config = dict(
    num_hidden_layers=10,
    hidden_size=768,
    num_attention_heads=12,
    num_key_value_heads=12,
    head_dim=64,
    intermediate_size=3072,
    vocab_size=16384,
    hidden_act='gelu',
    norm='layernorm',
    norm_place='pre',
    norm_eps=1e-05,
    positions='rope',
    rope_theta=10000.0,
    rope_fraction=0.25,
    qk_norm=False,
    attn_scale=0.125,
    bias='all',
    tie_word_embeddings=False,
    parallel_block=True,
    init='uniform',
    init_std_qkv=0.0197,
    init_std_o=0.0197,
    init_std_up=0.0197,
    init_std_down=0.0,
    optimizer='muon_variant',
    learning_rate=0.00897,
    beta1=0.93,
    weight_decay=0.0,
    lr_head=0.00425,
    max_grad_norm=2.0,
    warmup_steps=200,
    schedule='wsd',
    decay_fraction=0.817,
    decay_shape='linear',
    final_lr_fraction=0.0,
    batch_tokens=131072,
    max_seq_len=1024,
    doc_mask=True,
    z_loss=1e-05,
    train_tokens=702500000,
    max_steps=5360,
    dataset='wikipedia_en',
)
MLP neurons of a small language model. Each row is named by its layer, matrix (up: input weights) and neuron, and shows model dimensions 560-751. Each number is 128 + 24 x the weight over its row's rms, rounded and kept within 0 to 255. Numbers have three digits each.
After each neuron's rows, "fires on" lists the tokens most often at its 100 highest values on Wikipedia text that the model never trained on. A number after a token or word is its count.

L5.up520:135152111132155120142128060098116098085123151127094111175124127132163158118163124167114098115144139122173151138087141141154120123151110141128154119104128104132105155124143122140080125114151117168147158133130114137179118140145114123173109146153124153129148170124106138157118129126107129095119153128062115137147120154117130114110101147102151120144141115108139125071143142095131115109159082129158160132126109158117138138100165140092130133107110142114095148134149085156082113156107108117135175078134121125100138131105129141096143119121137155148121130088129141135138178110145164133
fires on: " St" 26, "n" 7, "r" 6, "st" 6, "as" 5, "z" 4

L5.up179:128115126145108127136097116118128150129127125154122153128153136142129128112115121143099149109120119135138142117120143153152133153142144142179110184139152160115120119161151105131136068111156102133175138141132077077101139120119102115162168106161132142145109145144144107116124080125054103143139100087105122189093094124097110165151116143143148173144108119106159114134123189076126146124168101146172158135153146136155149099155096154118116116102133090099126128126149109109112108167130143153156105139152141121139133115137145099119135057115115100142149146150135090120150154160149135155
fires on: "\n" 36, "," 21, "0" 11, " has" 5

L5.up1385:139132085122161145123111142122142157100118130088090162137095145132104103120126104171090149101118122138136119144130142103102150111122102092119104132138105123153110098145128126088133103127167104129111117156133112130124114143124158128149131143119167168124103115172156162148083125146119139159135164123106153136156152114113149132130107136146172115131115147118135118140101150094149150116150129089117122174161149170149157109094128147161117115122117077146146144118096139105134137184162119129125143116102134126102150203114122108145155107159149104142120148173139126108130092125155139123
fires on: " " 98

L5.up264:151137129132153122105111147121103100106147121119126149118138187143128088113101127096128140087137109153088141122131156171141169101133177119090116136163150160112109146101118135163100119158133142137145134120122161156140132130180143095145126169090121170178123148135101097122129128078103150102108137100158142140122137095128147142120128141164161130124131123152152150145124169173137123082122122152157131155111108138138120163120147137142144108106146129086111111105125157153074105115118148109144131179166160169126114126086166143197127122136100160151163121154107090091131143125127106090
fires on: " of" 24, " P" 17, "n" 6, "f" 6, " G" 6, "ak" 5

L5.up1817:150138138126162109154147132133105126120158095103111155119077122125120151148116177134116145089120123095112121154157061146113148110146153171129108107093067124169114142127117140153157129107120120108131109144121146136135151111176096147131156116127100154110125150145120126143123115118083162105161103121142163137137167144155136127154116112165110126084092159146106130135129173135106131121138107144099126110105124045126138100119113093116129068107130109114125108143081160182115161108147182165064096118094107157120113114130086087150154159115136105136122141138122129125140117153112099156
fires on: " her" 15, " his" 12, " I" 7, " their" 6, "'" 6, " my" 5

L5.up1289:117107131130126179134110100128121157127132115151127132115142114129154123145156104135132135128153095134126141102121162140095123140159122131137126096149150139114099133120124195090137124134164117130133119127109148118113086086117088123132183143168125132136109126124128123086171137152111144141148076116083127148156131101114096115118129133155108103117142126106157154141103108095144109097088168102170151112106148118143172160066127142103136163145127120089157113102116091143154131123101088165112142186105143099120141088146121136155132149172157119125121120109128136159109113149152113076
fires on: " f" 25, "-" 9, "/" 8, "pp" 5, "'" 4

L5.up2793:136087101163145138125136065080162150159097132121135128163093105099114135131105153161157117129120123169113118124128119133104180105154170158118140131133129097111127141155115124136140132107130158145127087122122133126123126082151151137122161144146109111123110126137143088138097156127155115164096118122141176117116134081075131145150132071108107168145170130133142107145156122111145109160113123111137127148122141097130125141124172146109097078131165078124131134161143150115113089159183100130141111112117117128143103134142147148112135141111096104137125134156102167128094128187174142120
fires on: "-" 22, " un" 12, " inter" 8, " exc" 6, " re" 6

L5.up2855:180088137107092090119093149161106101133139134111110131146103122101141156111094122115126150168151124139134117094115122142143076146111101123127124120136107119135121118126103145135119176130074123122108127118125157140116123173160096104092157120116129075183120147117175159121136150174146128109133068110146152147092163120129122158143163126101112115116105154060077167143115098129113141150105132098140152114081140084107149145096111105108122124142134130166113125156134105122164135119098156135135126132138113140107150129156112152069083101103123111129153122152187090142108139154126122106
fires on: "\n" 38, " ===" 13, "===" 7, "S" 4

L5.up2912:146131155085128122108157116160162135119132127112114106153101139121171123117139150136131138124093177109079164084126089121096113152148125106101137164174155088124138152115131106129103130147095076084132165173152116147117125098132138113110134135135172176141160126154091106127082084135094116157094135141147096084102083095118143112156113081110171150166112180133123132116173120152117133105108136162112138135161145126130138104126101151144136058151113100146176137105123125164141126155111114102113156104127118153090077108103120153115110150128110107182135133103140123120169099097145171160
fires on: "1" 36, " " 25, "2" 8, " second" 7, "th" 7, "st" 6

L5.up2674:152152140143109125149148109091141120115162079115099141121125123121124118108140078118123116140164126130107122129124074123105116123117129091115136145127150159137177097111133118121161174145096094149145095150124145133141126105155128142093146101147128154152137123127190152142103096119118127112133093094120136131058145164120143121127129156109109151173053097118131130137165108145131113113129117113164105127139107140110144101138128145126097141142132110154134102135088127128113159150133154135094100063147094111155113126111137116131159148114116145114125129100177117117171113157128179074
fires on: ":" 21, " the" 16, " is" 10, " Is" 9, " The" 7

L5.up985:084154105109142160131115136157137097146131089146106154139131110147112093149112103156132131088139130124153157133139142133097139111104142141143148130164130151124106112163159120143137100124099159150082092114109155140127153150136188140110153163106162083169143143130126134126119148142123145102182154124091165129150156143095149137113085095112128116128107140104159151139132114141130083138097093143161141116144157133087142110114085146100167115125099155125149148192155080144115162093111154149108123124122176130136116122161149132141102121119109150119141124157127123144144121152091101130
fires on: " and" 36, " while" 7, " Year" 7, "0" 6, ")" 5, " in" 4

L5.up765:139194119156180153128146117124112139104112143114091100186105130130106142095114134127153142110110113161108096146157136122084102133152092130134139093123132137134129073180103110097120110162155122164134097127101136132110106184142161113121121165165117132104085134107125171140188123134129164159160074151073159176137154176114103139119125135127119075145133134095156133093122132165138101143136140129139140148120093141137120126101139064117151103136120159182133136110135169112094162122121151120067116125137140127143143130119104144140133123150139115130135101119117127104103151126101115119
fires on: "." 69, "ung" 4

L5.up1541:142109121169131108107125135117126190151141128107164123088118130145158111126096182113138134161062105169096112149151101091150132142125113081103138114087143171080148161126122133105155143148129109135097142134153166091100111112120154164135098144176126108140151084157123140168130181122143100119133133111112162116168137104107138126115158113151143142113154106142139091136185124135135092085093145132158180151150119131083106089139125110098142180126133119123147135128191129122119169117133113154177147132085097104119109120142104152145106099086151162123115107134126095101118142157087115105
fires on: " N" 45, "N" 20, " n" 5

L5.up2743:127124118122127139150122099153111124102148068122118102137130097115120152181127091141114144165144117139143073143131099146110078120110131128128143143151167132115112111176119154137099095138084114089145142134093125107094133089133143152086101109142160118154118162115092127169143123173122107150141104079150118148148146137090114173148102175133145139175117095110165157172124147120122140137089108113143113145140137124156139113111076135135141149147123116149155149124118117134115085091118155108132157130093112148131118116121138141148085095117120119124167082125130142157130136114126103155
fires on: " where" 35, " which" 12, " " 6, "ic" 5

L5.up618:170091123195109135166117149140112111171113153158146140155140108138137138145105095133134153168093125112094158124120123102119114118127127102130121091163143104109139162106121153126111140175122124142170112165142132145151099154091102128108092170120120148120163129124114132165131124150115107126108127179083118095073110155162144122099092127142132155126130164134115099114106132156108120127178111129191097124114182086117131128148103146139150122116126175125127108131145140131084138128141136157103119153115139132138148143124109115175168107096111121116100125107113134100107139121119153168
fires on: "." 55, ")." 17, "'" 6

L5.up16:134106161151150136125107137120126102123120119101144123134140119106122102133098114126143115109116138138154121069123110142135189097148159147106137127122105157090138130150180158166138101128171129142128102139122128124081127145133143085140112114108158085144160118126136121093094138153134100086135146145128146139126146086114134113137099114085149149101131112140170129139165134133127114139081089079140144144110104157147104098093123079106090096154136126098138107148111118123086180151080142146147077160161128102128106150132085166171122149129117094120153120126128107114134121128087098112
fires on: " P" 59, " G" 18, " C" 8, "1" 4

L5.up2808:089136138151144135085076100158117041145127127138166158134092135089103112117148138123097101072168169144143098154101145135083129097139162148113097112147150095108123127117147138142138140108164111112129109101152127141135156125145176138105083109147153136103135111152111141132101138162087179122117163129100125155115111089129167111145136113135158094125130141133143120087094106168146126105153103109094172153111151092138150150144154148156126103121103118144143123077122119115117117101135163135132150132150113100119101115129128141124146106137134105124134151169113174138163132100151175115
fires on: " has" 27, " |" 15, " a" 11, "is" 11, " with" 10, "s" 6

L5.up965:162151164112081122105143165129104139137178162151139089121144164112118169157135138128109153096121158112132109140153139142121135128103090154126114109115120128128129139186176145143123167092119107121140124142159142129155115149157097120116103137166114145120141111144111062079138143167117135107073109123149106139076098067164165131124140132105165121190140178151129101129113158105140142122131103102142162159145107153168134117153118154124152121126129143088152169125160116105105099138171157121165142146137071130154107173162135116133147144144092128125103078123102111142106088114089119124
fires on: " an" 59, "an" 5, "." 4

L5.up2704:078127152064146119115121163149134152112158115127163122172137118104131152100114141111110103116169119111135126119125117169162136164142144107117145159111149097121106110086148101134120141123099143113123115152162121190098131138100095093123132080166131094131153098144108074097079132147106110150099129048122154132162145138193148166110108101164141117130189081139133145098112162140150133147130183134114100143141133148135117103098129109125086150164138129120136109112170141136136107144133159137188153111107147134170121144104161116101128145166092142103115105157186102145140120112083097175
fires on: " a" 51, " two" 6, "'" 4, " one" 4

L5.up189:120136144110143109136100192134154159148076146109137149125108091092097166139135100127107123124133140101128099144135146155115152155123092122108111131138124140144132083151181091083114166135142105146125115116114128135095120087110148174111119133159107166178117125103145144099061126147157120191108143122095101140140120130133119086129126128155128122145097112145177099116091086163150130110147125124124151081093153100133092150140118166134109124117134120157068119133149131037111127133134139126121181127164094165130098107123154106098122116113061191134137116156133165169096153124106125133
fires on: " in" 14, "-" 11, "===" 10, "|---|---|---|---|---|---|" 9, "|---|---|---|---|" 6, ")" 5

L5.up982:121089135096119138155137153117151130165107161113109120085168152135072105105101134089139133129133160143141096123120123138156110128143157138139102123077102178106097141108106127141100144116130144126141137123108150117087161121139092136092117105112118161113077137095123119124126126124170140071125151118180110141141117110096136156083099145142143114113084105156133114170159102150133111171117128099157135128133106151123131165120186144153131133121129093147151095111163101104120098094137121101142089114116111141138130130129135125136145090117165109130140099208103132143131175095151091114
fires on: " a" 51, " non" 5, ":" 4, "ine" 4

L5.up1117:109139142144141105169116143107146142159118131105136134128146146110135143117144153140145125151116063136098106106089144139114123136083117180154129120195175050098078097148105113105083149154157134125120102090094112135104142108140131147084107083166119151091108183104127119101105110133140115075114136109094104133149120109115123159147136140134132113119128163105115104118126095118154129158153140100112190106151146156136136111101135166101129116122141128124141108118098151125132115163116111166124131133091130117097169112140092113097114119152111112121156131131144165110132118094164088149
fires on: "," 58, " in" 9

L5.up451:151163148126115113085128150082146090106137116107095134114098138057151162096111171157119137156127149136123112129156130166124147103143138132136129136141137115102167144150111135105104166120136102096092132114113104081112132135118125113119153133138159138137127178137140109092089156138200159143134160086113119149113141109110147134141099095152136121156117155127122082138126122132153134066099155104149169126175117107118133114161141119114145077084113134110099119151084125139140108106127099162182136128101118148138131174117115142100143125139126088107130116143102128121210111143130095131
fires on: " " 51, "H" 6

L5.up1911:187170143082152132143143111110127179126104126113111146140113131113147104131145160135162104144080116089081103173137107148154153121148164121127094121116107118179154131136144145144103173133117101121130138127087176124103129136109093141104125150118110133124102168118114096142132162108072087151102115165131175131171126087117134110135098114167106100149129103139106140089142092174171106107124116087120096144125144113110148119126095142124123139136134141103098073154090085092108136071093125159109080156115134170175132128125127107138153141147095132128117140140085130120082147147094122147
fires on: " K" 20, " N" 13, " T" 9, " S" 6, " I" 5, " that" 5

L5.up251:153122134070117073100107120124099100074115106088130148163096093122114145129159168124144150110148127133112125119104140112145102138155139122150143103100119128139158132131166088146167187100140119154145135124145171141147155140098094116160171104119129103194113120124143161127116143134130141128174153134109151102137134124096109107127110151129117130113134147095141136154128102097113107104118137170131120109131111139101151131109117100083127104160137121117161108128154150135131092098148148133147159161136136129086102101110097145128111147201113145134138112152169147130167187116142078132
fires on: " a" 47, "," 5, " or" 4

L5.up464:151144121100127114120104085137083127102135170126116127121117138117133119135147075143155094167117120158100124150129159101114119137128133136123118104116103157082166124159167087128169092128122085106142147133106140124158148120123125117109141163154149113128115121157138154115083112095127116150111110129148079120094117128129154125131156095130129102147110109117120122101135115137150153091087118122109182116139092144152139184144120206141151154144105093149136122082088155108090105103079145110080119108139104144146093137133142133105128150099120114113173137126108113152104133146119102139
fires on: " the" 23, "." 20, " also" 14, " this" 10

L5.up2516:164128112153140106136118131142101114085134136078146161120162140149112118149093111113122134139144076127112146147104082117125132133136182091151143144154141093118104161130139133141104139177161161123113103142123142108111103131154138102104119132102154125111083084126129118144132164094133134117111109203144124116147154100139152131105113111139105127143130152088110120148147096117138167142115136138138111118133163109133180120088137105143104123112112129122117175145107127162112129106122172093145151124127114136138113123102105121127169140151145147153140105137176130094154136099177170088
fires on: "-" 34, " he" 6, "_{" 6, " " 6, "On" 4, " On" 4

L5.up2258:121134152152112070130136112132129129126083123120116130147123140156141119152179141136140126136131133155164094135139156161124117155146118118140125098121066116123146169119154152175105157100126131118153161169111131149115127100131137110153148125116117144130106128156155134184109159138125131129157095118140163119161126113135142092103114120107123126094120146106117135125157103121106085115178140116142162133100124144141118155117116132107130081135180130122105156106150134120133152132134091115153104144142100108124141116149113158130176140186145143136157144109111135106147136162168080130
fires on: " f" 20, " (" 15, "," 8, " \"" 7, " K" 6, " from" 6

L5.up1844:140112105079138166119146140112153156150141133121099093160106126135148144099145121151100194123110158160091131101157117183145119144123098127159121105090120117114120072151131130105128153141113096135178170126118100103145098149118148147143113122104113093176165098130148161135124158140129140138163116162106111132191119118137138139098155141115129154113125107152131121131136121127119126121088124114150125159161101122113145109109155173164121134099136130123178088122105162136125109110155141133160096117128084072141090123134118145107100148106116185106123108099174146161120134125158168118
fires on: " N" 47, " to" 10, " the" 6, "E" 5

L5.up1100:132162136141146111124150090078167140136108129088147140106106141112130154078126098146170088147138135096108133116159112122138091104133081116135117166103161101118151128115158144123092116169119131157056140154160118143112097148149129166151096108127093103123132111148119123115129102146130101166127114154095098145153112139112129051150120175186118137149111064145137133126088132130125152110184161114099165026117098150110147127089092136167122155128114129137134121104165128112102108129132111117131109109082126154116171140164080145184120155104104123130156145158131121100086185159141115134
fires on: " N" 53, "n" 10, "r" 7, "b" 5, "-" 4

L5.up72:150183134149100167112143112121140121101145190146066179132140124111073134125145166146110142146173111137163111118133112150077188154152125151157145120106125156124114117126128189134103150127105124122153126145159128154156153129138137138094096147096101181120150138146124140101115151164099133113124103159178151085141130127154131111153095099149119123141109095132090124163105135134087154127129130124147118148125096156175144091154153144114132108118131108172114183138158133096144109142159137115167115107136087145142125124173113150108105119118167110159193115119098124139122097088153143129
fires on: " an" 57, "." 7, " life" 6, "an" 4

L5.up671:097117122066147123118124150161113122135139151130092098108152117060139140129140130134120085115152088118149110121124113167084101143131146138160138068141101116115137107159156106106072139105133119150128124142147117131154133094090129116111143105150112156159140148153172091144139112089130121116111145075153133116115118091125143125131158106151109137094142140145112127148147120105108142121111137109096097108140153093149158111147131164159171113095091152148189110153102163151123149092089100171117104156120152132101145110119132134128151155104093155128119155156111104101124124157101140131
fires on: " by" 19, " I" 13, " was" 12, " By" 5, " E" 5, " be" 4

L5.up1609:131148152130150119102118116130132105122117092117107166138088145130130140129123104121185170092098149100142137147138119132117109127104184092081146125144113141097112116153151128110184109122107160148153137124109130128129134110126168082162131074159109166151133139125092096117127145098135103122132126125133154106158153121149130155139105079144147142104167162134119161180142099106138107100114140131137138130133139116166173172139114106133128167125113124126124096103102110139134147112143141144096129153131131118127101130101136107157134084163130149141106074137081089123143154124130108121
fires on: " as" 13, ":" 11, " that" 11, " and" 11, " which" 5

L5.up1065:133151099142114090119105129138104097073120104177159121148115156140154122103126096170128152114100108146156113141131112104164145124126119097111179119106180173150157117099096105186138138151109184134122125143133168134106113156143176147137118095113129125098173099127147142124120116101136079116137132112117127138074185126103111056123127164092113157160096100133166094122136103110157132129117136123152142115130151170112146091121166128134108111111123096132121129173137153138161171164112085111139097135085134156147120137105140104125161126130135142158133130150146096122107098132097117114
fires on: ")" 42, "%" 18, "}" 15

L5.up105:122134139125107112094118134095130122180109102140099142141110116147136116129108099112175089095143163117096114140133118140143160149136137089146145133148100093126101117119157153111135120143137178137117139147121134104110105122085100144127126165160108151146204098081160140128114160118152134138149133128120124146167133150183139116110190124176133119166141133138121154149141152118175133096125134160119094156105113138104138154145106104138105116106080107112140131137146137115192097124102147150158140145117136127110149141090160113155153118102118114110124079145146126129162128135142156133
fires on: " " 37, " (" 12, " is" 8

L5.up848:108105138158109154145153117142115093107137109137089131130162119135154102108140155135162131130143120133177124108134112130125136126133134116105162125147099089145127148164147130146113115127112133139161125152126108130165102112121194170132127153149158112166128109089135132140095160109128122142157142114103104131142166151115144160164123147109149164088120151115114123109115143164104126159103105104128082093140059086122163129132121149119127133159129142148136128156092124112119137116135116151138115133093097113140146099102074153134116152149079126134139102125141108098150112129156116139
fires on: " C" 62, " of" 6, "AF" 4, "ur" 4

L5.up1720:105158144096122127128111126142132139127117126185158125125149101096151118103118135083116107096088126108161140142134113073106106090101089097115160126142136126065152158132122102158169106182134127098136113155085112112129133141115124112113162131105088150119152126091105087139082155120108126130107126158147139146142136104106073113084116125162134156111176137196121123142135158117141141110164136130138126157084117153154136162174151159164151087075120087089141111094146137127170129128115119114122171140097133131139120108112148129219126112135138116157103125072140104115157136129090085135
fires on: " " 58, " by" 7, " a" 6, "\n" 5

L5.up1831:135132154147111143120167102126111107125166128099128106136140134118144083117138110121146103100121141144103137128131136128120058109120129110101181113175086162136137122079141118103127114093139147138145115124116098135103151126116124149111164110143150104132165134164115136093120146117179119091175115123113099144144140114096138137141135129111124105142120136110105139128173088122107144144149125129109141175169092125114152128136092068125154147119155087137126142104153133137114096121140131058103124107126115139124115131123141128117147122105147164119117079120104108106093124138127160152
fires on: "0" 28, "um" 9, "is" 7, "ib" 6, "am" 5, "ium" 4

L5.up3011:138161164113150113143119095151067144140143135057166138129135136121096123127127102115142184138159153161155162116130121135091143125098124133136133123119123129106176138132090146119109096103128123095121131164130148127139094107109123136153140072104090133127125139109138131114089125113092099165147143152121154132129173127158084144106109136173112127113168152150133125127134124111133089136139152124175141133116115113147153093122088126131126093152108132149124143134129103126133098103082126153121100158084132154117108141139086128108145105160163136128096146166121121125093124138075127163
fires on: " P" 23, " J" 23, " B" 6, "." 6, " p" 6

L5.up1561:118134133107120122108092093188127092114157093137127123150165142117123075096151161194131125185090105158151105127147143122118155136133135161131112122106147118130156095112120100137097085102144119171113108097123111135150150113161115181097121132148115135140155152108147169082129134128128155102115142099122129119091119129091140087142112074147122102099111104103155084158117138111117146140108126146153147095151116125144110138140128114093146152121126131125189155136131167136144088127160130111124119102122166177089120112121130092136136118115066092126108123138136134121136116129078097141
fires on: " or" 36, " and" 21, " &" 7, "B" 5

L5.up273:161089156178138081171151126106098133092104096163135145129100131130132119152149110147118120135101152125110109117114126156121109106165126116147113162134131159105091112141107130140117149137132115168106142126113135129139108124153150152154096134125085148127129083175155141129130123154149114116119123113157158079134121154095140121120106137134129113140196109120150116099149169162132138142103137143103143105168139139149135120149149107148136107114172146105121111147140126146119151152126101177077137135167066133083125106101103125152106154076165123161179133160115122136101164106119135127
fires on: " G" 27, " g" 15, "n" 6, "G" 4

L5.up1326:103113124119148117107149178117118198164149149128115127138146123131123102132129086148130133109164148125084129141131125099130104126132116136108133132167116097194139139107092121133167147092134139130169125109132144155140121115109179127174111117118174141123133132133128119128120161086140168126173101166100101132141161133124153137142115088165114098130148131106132118123070147126154130120116153119121127142145116139151181121099134124139141163135083119075112158096107166135116112146116114097152164128129145151158103072128127132119176088115127168163092108123109109157137099116136139183
fires on: " and" 31, " the" 12, " those" 7, " I" 6

L5.up2819:082150168128144138146109119125146156119169120102114096142127151129100139113134135119131108188111129118134098167143088161104125118115116078124129129162139150121123142148155095129128141144096127141129111107110117140143119112099151103105138171127128134084120121132146156176114125167111116174167098087109185133138122137150141098129128112132129112150149116096068121124122163148164128119137158139139125119127091175134144138114109145156129151092121138118117148143114135128152131102132120131147098076135178124099088158110122153189106166094123113104107124124133154149134108155125109102
fires on: " " 31, " to" 15, "^{" 7, "–" 6, "-" 6, "9" 4

L5.up2963:140125164147134166133145108146101119119157156078087139089167143156116139142165161124129143158167149145150136109134125107158152099106138111148113150120133079139160123205104106108142093136135109117155125113083126108108134104101105142145144129173114167158135163154156146153110107142126144148108098142132124163101134120125073112098139124125148094129139121154116168116094133131098158143137072133080147129063144127172094135150152104185130099130114097139124118121111132125101096127075137107136126129098143089144135123137155137148160127151114099098133138165068109100143121171125133122
fires on: "." 75, " J" 4, "\"." 4

L5.up2010:160085122156170139094134132166104106141128104125142095126173155109102149165144118111136125097145097151136136137120102154140132162138123170130139075176112134119146132153110136090084093104147147131144154134164155115120153179172131165118116163135113117168092094104150088096139121137132109087157152112095128185106137144128122140101100118174175152153107122105108122089129128128162105070110056160165101121132098102141088124108184132129139091165093158155141131129169159126148170141127132120160137151129143170071126151138072102109164163123128164158119085148111140171106152123111167117
fires on: " on" 30, " |" 26, "." 14, " New" 9

L5.up652:146158179111119106178143085122153112145133123114096117122113153179132122113102130162155133149117185154140126072101115127108137114111101140100138192152123109122134119129112157082176115175134130108134145138138147127156120082135133177127123180130144165172070108076153128102101117103129114116129145145101109122148115154123114160097097121112128142129125124118112135131059109184136152132110135124114149082090148095139134149085109149079201128185129082169121111131148091116084111113107140102125143107123111139123148153160122161149120135123132099125102116136104134159106158130095140112
fires on: "." 52, "\n" 21, ")." 7, " and" 4

L5.up1819:162086144145128130126097133148106116119147176130100126145126167114106131143066144085093113143115111122166133128152094119144128141180102157100142127134109145054143156107138198096093148200149132140075104150109129142143124141158154148164158121126114088201128159182110161120105144129110137100140108137124128154155115135132153143167125104110110086132137119098104144113148121159112125082146103114131162125091144089107090158131176128140162168130140188152109105091117143100111119098157119169170151125144146132159128144122136137142121139120107134116116161095101107097110134121138148145
fires on: " had" 25, " has" 17, " have" 15, " only" 8

L5.up2176:092124145152152102142118143092143141162112130102129122113150137153087138123129118107108130103127092145156091095088105149122124113125130110139120109113098114140174128141125097149156138115119124106162137156121114162130153143090133150131145138148119130126138175147094166141157116135123103122164149091100171146106168148112106137103078153157133120154138121119111098159128115108137146113123145125136157123088124066158166163142147131138136107119125168096119147155131134125121114137126147134127135136176098126107139113116176136144147170100127138115106145175147127115178135113148105164
fires on: " the" 41, "'" 9, " their" 8, " first" 6, " " 5

L5.up1526:126129155155144113115148101161119187164165179107133097116140161146131143130135146097123148102143144133120131158159137089145139127106122110142105129134124144116125106106075122133077167127112130116159144136114088136123150093110117110119101115113089156177165137135129122136080145135110120111149105108101126191107140153119129137129127147149128139134174118096096158108097093098084092153154132108120120089075119126127174161144117112109147133138157174108106159126133139111104167121119152165129149112153108145159110136121109119135147145099122131178135155120166119178161124126125077126
fires on: "," 44, "4" 7, " later" 7, "9" 7, "s" 4

L5.up337:130108142136115077143105124130104129119159129117125102128100129117111119138094114078116114136108144100152097136140102094155144095106136141140154116145110092109111134131155116141116104113132110127125072134153130131103137127139171149147110112167083102150148160145101114107135136104091127103139154136185113146146102136129163161123153131156148085130151121138120151091145071122166166115151139133138104119116185150127155129167167108180097169124133139135154112168142124134173112122116136100117142151148119097107144112156121137160139159183102145121124101142108128125144142096102122120
fires on: " (" 46, "," 14, "x" 8, "(" 6, " -" 4

L5.up1520:110115116132141080168173166137137088183103151120110164120211105093101114112095155141121162150125065115094116150096118141115107119081130111113117129198119096104109092165151121132128105118107157099155130103124133117115116085144105146120129138139105104178154145119126160105119137135118154105104100116104160122106141141129114103136136154102138122136124173175157124130108124182147130133137151105126155096121173123148161153104121114139139163140126161110129106126120125124162106147166115147149100114120154170120123100117129180103132097111126157136130105135089143120121118126110098091
fires on: " and" 93

L5.up1124:132139147109080111135156160115121097176173105107117109126101141114129128134109108145149148105136131097144134108081131135135077107139148139101150156093109129072154121136106136104117105116157054129104115116128163145108087093131187148129086150142086161119104176179109079081128103133150130152131123114137096118142146138130128085134131150138136113122108098112122147088145142082098113121098122107101124117180161103131126092107113161183136097139103153123150147134152094126191090144200112126132125130099137143106132090163106179120086144102135105131127136122154106175114157165156112124
fires on: " S" 49, " " 17, " N" 10

L5.up528:123148120103100129094136164116185163112112152088156076122133126133159138147144127144123133117147140097135115125131143107164148111136113160125119151101115137107132104140126076132105156117104106130141088105085102122132122084125083158079131146123120116154124102174126127131107141107143119129108106169124114098098112147149162143115134097142124171167067167080154128151109166130120177117103144137142116132113141128086141167137119165140095168120154138112129143115099159092094131152126169095122117157138104166136078098161144166153114137166109145137135112140094106134143096117150111072
fires on: "," 29, " When" 7, " After" 7, "After" 6, " left" 4

L5.up380:131135141076115099095149112135152123124094101139102154115141064135107136150134087120116131121136186118126120077168111123165102135144164112135180131116174137148131106082109137132086160131105136132142139110117140133102168129140112158126108162123132114155137135128104104108131152111144157123112132115129117126115124141130122092104096127162084122083120151132157146134136133121151088111085160104150164135083114133134130111126094144083108170107173095106165162124132119137112159151139149061140124143109119115125142156138118118122164123111143106121093140155104119105130104145128162131
fires on: "," 67, " and" 13, " A" 6

L5.up2169:102097112166167160139122159124133146114126147098125159133160139124116102102114140112174159125128083092118175063122108123102136099170101146133109075151156099116157126135114142105168109134143131134159163116119155140123127117173177103130123126136135122146103138074121116147159120136129173102147134102117128141079156136146177104085150163097126146105113118127096160128137154127117131143123084137104076137087137123111096135146151130163117105186121102112107139122124145077117136155114132133147097129097137070137121141144123146165162136108142107112131126111100114116079120167130108079
fires on: "." 27, " D" 16, " G" 4, " Chicago" 4

L5.up2420:170128115128163115164076134130130146156151112149145113112169166170101149163152144118092119105118132125079108110174126132141114084082109064165112147109135067121119135165135106094147153137146116131124112107143141135104174157166107101068116137142167146153099140142161133118143096141106140170143113170111119136088119127119190112088148157100116163142159124117166120125124150106115141114134086134175105140108138136138111132119135141109130124197110104148088147099119158138098106132144137133154148137102139127169165122160152124168158136128139111169088102095118106174101120182140087143
fires on: "." 44, " United" 11, "6" 4

L5.up2727:135141151139113087078145132117119123140162142151118183115126181141138139155143116171173148137177152115128095161091078143159101124154104145101126121152170099129157115112116182120138102140114119109111159132160110108120087127123105125131186135114117164148159146160123164114151143123109131141123104108140102135127141116138113149116133111141114090105136105134119131150066140176130110118112119109071138151131082171108142134112124160153131112134136130102140119090111160102109145121143115168124120132099161102104080151120103157137102104175122130100142138102140112158148151131138168148
fires on: " in" 19, "-" 12, " of" 9, "3" 6, " un" 5, " under" 4

L5.up617:115174107141130121111153138139155096145193150125075106143125138092151108168103115157146145157134170151152133175134090150163106104188082121147148159152157115118103087110116152178156112109142141131100134152124141116070120137162115156135122116134123106096112109179116156118131129115151132143126167105137114110092114135123136116153092140131168129148146116115122137124121100114116119148132171093144132117142135070137150121132108141098100163150167164116172145140154192137131106107119124124080128150145120125158132153142114120166118160172112131177115077120097108115114081104187144149
fires on: " over" 16, " in" 12, " under" 11, " on" 8, " at" 6

L5.up1696:153126086127140083100152116094140124172137142143125128121115119125117102130094144151164163138131115127144119144104163135135134104130109078131145122093147155130117129107140148130140114157120116126148139123125129154102154118097103133150106133128150127125133125141186138161106130119165122118118120137115139117129133164133148190139112168100122186142149115125118114145092131144121119116190161114150110104105114146091148131122111125164160103139128111129128093140092124153077129093150137084144111126087114194177100103140145187137156113122128106120104112093122130150111102128137099156
fires on: " the" 23, " most" 8, " under" 6, " not" 5, " is" 4, "t" 4